python train.py --num_hidden_layers=12 --hidden_size=320 --num_attention_heads=5 --num_key_value_heads=5 --head_dim=64 --intermediate_size=640 --vocab_size=2048 --hidden_act="swiglu" --norm="rmsnorm" --norm_place="pre" --norm_eps=1e-05 --positions="rope" --rope_theta=500000.0 --rope_fraction=1.0 --qk_norm=false --attn_scale=0.125 --bias="none" --tie_word_embeddings=false --parallel_block=false --init="trunc" --init_std_qkv=0.028 --init_std_o=0.0 --init_std_up=0.028 --init_std_down=0.0 --optimizer="muon_variant" --learning_rate=0.0119 --lr_mult_qkv=0.5 --lr_mult_o=1.5 --lr_mult_down=1.5 --beta1=0.93 --lr_head=0.00884 --max_grad_norm=1.0 --warmup_steps=200 --schedule="wsd" --decay_fraction=0.634 --decay_shape="linear" --final_lr_fraction=0.1 --batch_tokens=262144 --max_seq_len=256 --doc_mask=true --train_tokens=960100000 --max_steps=3663 --dataset="wikipedia_en"
MLP neurons of a small language model. Each row is named by its layer, matrix (gate and up: input weights; down: output weights) and neuron, and shows model dimensions 208-303. Each number is 500 + 25 x the weight over its row's rms, rounded and kept within 0 to 999. Numbers have three digits each. A neuron's up and down rows have the sign that makes its largest values positive.
A block is one neuron, or neurons of one layer that tend to fire together. Before each block is what it responds to, as a language model described it from the Wikipedia text at the highest values.

Responds to: Mainly ordinal words like second, first, third in rankings and compounds (Second Team, second place, second-half); also closing word pieces (Oval, additional, sensitive).
L4.gate295:546500515478472509511538484539538470498515533452471521474473530548467490476480512487497515467513474470485498497501519470490542464511505488529505484532527485463519552491468438521464534465531519494526497500501534473541488513453494498492531531503495505517519538466515497508497531515470469474
L4.up295:474512484454525496485498506453515494506524514458490470457475478495508535509496509462444536513531509465537514531498471515479498498499502481485477507528497534471515517504484500475449490457507493517519547480490545508515514488524498479486483486512497507490524475504493503499485513491494506491
L4.down295:492524502510523483487490525503523473525557546513520508529494493516510499509499461505500482483486484513470487517454525529497469506511468528466493472447524507554458495501511475509536506481479468507510509488497507478515555456484456444514532510494473507510481482514514492501499489544491465475

Responds to: Final word pieces that complete an adjective placed before its noun, such as constructive, credible, careful, drastic, typical, plus occasional and or verb endings.
L9.gate102:477496468444475468482504541457471449543564497515523487489471480494475508558505489484500455513463454474532503489522509500501476513474503523566489513491516492487492460478480452511497486463489530488456546506499492497498529479495478522505472509474477525457510513498477522473536490527537547532
L9.up102:489482522523507521484531531514527514494459517486476466518541510474482506512548477508487530468503444501480493503488467478483504523492538510511512504504518525471502478488560506462514474503529427508469516468507469485530492513475485512525537522506456527533485524506492461486509501450502496530
L9.down102:516473483511476464504498494502480470486460507498480482512494523459482496489543485529479527484476507517487495492440500531467487472531507494472525488462517480511509528490478498486533489478472516502474467475499516538484512542469507525500495514474557490501481482514506495554486505516477510441
L9.gate157:503486505476542545444482483484511492532507485456519473498493509503469563553507491496483469520489504545478517454480458461503487508489533503514470478512481490450490533470514500480493527458536521445472532488501457518519467536489485476504474519536542488523519518493490499505516499502524495535
L9.up157:518500450477522532531480532499462469472495501476501505492486512502499539505467513500539485507459493512526482473512482480497480482460515435514483530477523485492487435484522506539543539508544510510502482490484480561489499483417481494510521543525513504491460468532494512487494502548537498472
L9.down157:465464550549510472506500494523527495505467525476510493511533531512480521517506487551543525519481462503486490505479453492480501520485466536505516522454522517465514530482496530494466508491468503507466500509485448482497483505478514486497459520549519513526477493498515518476548510520539484480
L9.gate224:486490490485507509482513488481499496529505531508502469464491430484504531480506470498540544517474496481494498470503461534523510473506488498520483491494516468471509507492485555514520498532498444523475463509494508463526509505499490488498480510504480516476509562503529499544457523439472497501
L9.up224:487479501476499502473544519485529485525479526462534492477543503530496515524513449516513495484531498485504485488522471490506519478517502534532492501510452509471463472504461465538531492554513529495513536465510481506544519550457519500549502478450509481492454538509461517473490471520515542502
L9.down224:447477523471492500480496485531514529530502498483507467512502495506497498530512484441520510538498475498490489527469515537457525505519506503514481472493524516519507484530504524507495485541491482514488501541530467471556531463545458498550507477538472542507469495531502496498480501517534480498
L9.gate631:503447486518533453439452502521497478459473504500529462544532496487486509448480477487497527479535477543527496470533484490520531482489514474476532503499515509489497487463482490466467510531546494500480529499534502468446522491489524520470465458504542465547462465501509498492500468511548563508
L9.up631:489522474512501502495516509502503530558449467525487529532503494519495515531493483497496523517508503529503485505497494507505523481521471483500483538485537464522481513530487517529504511461496516563461509500506474520457472522487518501522484560487525507538512536492449471481510507531514521475
L9.down631:501442538497522545532500475521482538455500526498503492455499431544509454486511496485494535521475505526510482513487515494536535538511489509489512461508473508494493479469475474521523491477485470498513517454461501511491512522498521483504482473487446493485474519512484538516440514447545486516

Responds to: Final word pieces that complete an adjective or modifier just before a noun, such as unfin-ished, lim-ited, lik-ely, priv-ate, Y-ale.
L4.gate459:516516499517520481543523509446494522539507560486464517514492551489511474476510491496508500529515487495505517487516490502487547497458473521532568502522491541497556482470473485528481514492467495492540548491475518489521509510516474457550497511501511527483475502521499516538465535511538524506
L4.up459:492519506496485540435509526463485566495512486495554482495483519514540529538506462508524525567511485521462548532509481507475518481499524491475506522495553516486503535524531547496529497539481516486458493496505470539499514480539524509511518479511520511521492515468479515516469502535502497498
L4.down459:498479505530527543504496496543547514537470474496485470489500498491489540514531501492478470463483465457501509477451567509519463500498463516548496499537453479516508508496480513504445491509509481509498488485489488497485508484476488519510517523487512497456534507475530494486522514513490493524

Responds to: Final suffix pieces that complete a word split into several tokens, mostly adjective endings like -al, -ural, -ical (intern-al, architect-ural, technolog-ical), also -ant, -ium, -ary, -ly.
L3.gate153:509497484522444492499564518478484514506536536492482524491526497515505490507503473527506482492506529502496486504446503502496523508490501466462561507472510504515477497522442514521519547471504518468523467473531494514487450481464482513539513486468495507506525538464534489481475474506495513471
L3.up153:506468492523520483536514516504516492497474465520484500477457508479570532471486516498494495528504496507484510507466496521485570486519490447485520489547498467513464457504503485489508504488533521551489465490506463493489562519473484504501518484490464502490511508560520549564500504477517508534
L3.down153:484590524500481504488493505509479474519516487515518525446494508465466491520479499464536514501506455527510479480527481509511516482512484521535508443472510562477483532472492462527476511547483463474533472458484470501471512535509540468505503526476514424511494530431516495504471511518454514523
L3.gate216:489506499513527508474512549475478515513515499442519480499500517480515494510517503526489517518492510524503550462479500470473492526516455510480498495542501487478495460462491503541524509506502557492484495532497509517476442479489487446504496518489506495494534494485500542518470506490494502488
L3.up216:477465499506458506538527472501478510518482490505536537475543505487476492481500490502518522501526438464527469528492525502465530505500496495495501522511485469501517515478501513543496541448494543517467483527516482497489510491521480514529492503493464526515522477578554478514499489494521465550
L3.down216:522464505509468526542489484507529493510500535509469504469473486491503512491526519466520546527465442561468482492493492530459526481537524494522497519469497471526500548548477485499459532513489495512513473479546495472501529473508468511495480525542494537529483502520508490517513490526547497520
L3.gate220:479478486534505524463486533501493502508507496514501502498506497502531512499505508500516534507516505512554522485520528509498503527499443533529517523492538460416489534481475494478510489479495490485517521499460472511473463479502479499519511485470479512461500508490487544497491502512556496488
L3.up220:493502483457491502513500517488515465494475503521456488461481466513481478478468487554508507510492475451476491530487501471522497504522494528487524463533442467535469541473502511508478497507477473479490496487475508501528498489537486477533431480533503525477476486556504498503472516481488521464
L3.down220:472489503558513497500485498513533502536512503464510490523508562469487502452529510527556538528503551483525439489491504436484506505481485453502484488461497465491485545510492513507529490473468483507503497543517516502481478515487501502487514493510497476461485465516507499519526503486493490505
L3.gate579:534493488526526449534505509518521508517474535524466505503524524559488461424515554463520538530494501518515506509474499523501528579501508483447500471498477497497518452495486501476488512547517476526493533538522488520496476495533569526468512507517518520500543484503519544478505493510517448485
L3.up579:515497456507499515456511493487482518518485513484511531567511526449514469515511519508493469494474503537513504487505523496538541493522454498533492485532532514500485510491531533469477531477479497520488489515496513481507466502517499547491513477528457488549502506482479519502486464440509522477
L3.down579:485458499544476564442511479522498491498515492500486531537469500474512547532551485495493496445498480478522509497501548438485465494528524488494491463471511517476491496490498459495483437492488526484495507450474488494467484520526473503516490548516500458475447521586507494535502494495504493512

Responds to: Tokens inside sports and contest results, mostly tables and match records: medal and placing words (bronze, silver, twenty-second, runners-up), win/loss markers, and score digits.
L9.gate279:454560502431497516543477481486504521510471460510508467500469534495504526541475499494488490481496507505489525521473476525517484478501508465478505527470512539503467472462521456476509538480492520481513469516457482450539491488494522480476470510487517502520475535472438486504542479520514511494
L9.up279:475493536496511543537515476514515513493476514453508491490516493497484535496510498550518477487517499454500525492510502497570525499511550500502481545508541497543474542474507473490447470508482498534480496507497471556531465513547512494470468496491512523489480538510525473481476478475522508496
L9.down279:492439479486524487486510484476493481469534511507522518487469514501505491477510540425479491506528530495478491479471507512494527529528488536481501463522498512503501507542479492468490505505477477520501536533471465520511494508511498503512553479468512516497485518486507518453467480515519556481
L9.gate389:525555509491493501507535460501484473512535475504474501481528480500496533534504451487512512515475484515506472506454505498491529524517474481536534495446484508492471514486544479530517467528528505484521483511486488519534555551487485455499537503495504504497546520511508511480513442503465484506
L9.up389:474498515456526458487503527510459511511532478508488528501500512479508510497527475455478519458471481513506501515513497510486453472554486504509490499513526550492515494482505509490482517491501503508512456518468496532502482532493449469485458493490513540475448514487518505478505481550517468540
L9.down389:518545512507501530478528482498481518491527506466464469545564470495486546485515480479490503493507504482480455503484488493494512510475540508456511492487479471513490512510497461497557519512513462469496466488505514485461500515540500483518475485506474511503461474504478458548511528517499508509
L9.gate479:457528468553533508531480529485517486476507495516497459509518474508507508529508450488481543498479545465453505497516522538521492508515504483457487497492466523493479516512484478494504469533499528497529476494466482484483553504532479523476512517512485509532496498532513520518457512517494470512
L9.up479:489551481485514514484545529497518503519511500483483479504530513508478512486481471494523519461487480493531517489499446488591487482461498508483548521508499479458526487476477503513496503483492487519478454463502485509492487466526549492430479526501515561475518478483453472524510444509489519492
L9.down479:544485516509500499483518500476485465521461492457497534472507524479476477521520481497514473487489527492507464464502488470515494476519515498534482449484501468516461501488503494482527510539468497456446461518474459523506488501497514531534553513498496522465490531448502516510521469537505494513
L9.gate594:486515487430489520510484499499496493485555477468534508448505475504524543467499479508520550553471446468470480491473467495530485506485488488480539503532496514518479482504484477478509503516506508513496424465521494534508492458494485466485466511461521532461471551496489486476485492543486496474
L9.up594:504493481483511519507496515472486534475476466486495509512513494526452498458476479478451516496497514486475521534487533510448477517474476486489504495487506481485513523489500511506480541486485534525489474477494504472517505521486487540495452512459550467521502498448518467506500533502500488490
L9.down594:485474512502470480558495489462505512483489550474536501539501535496506488500518521516537478483510520492475495497461521503527488563562506474492488508508489469528532485536508529460521497528524479496496520552491506512489489471499494540478504421499483483508520523471501513457519504560460498523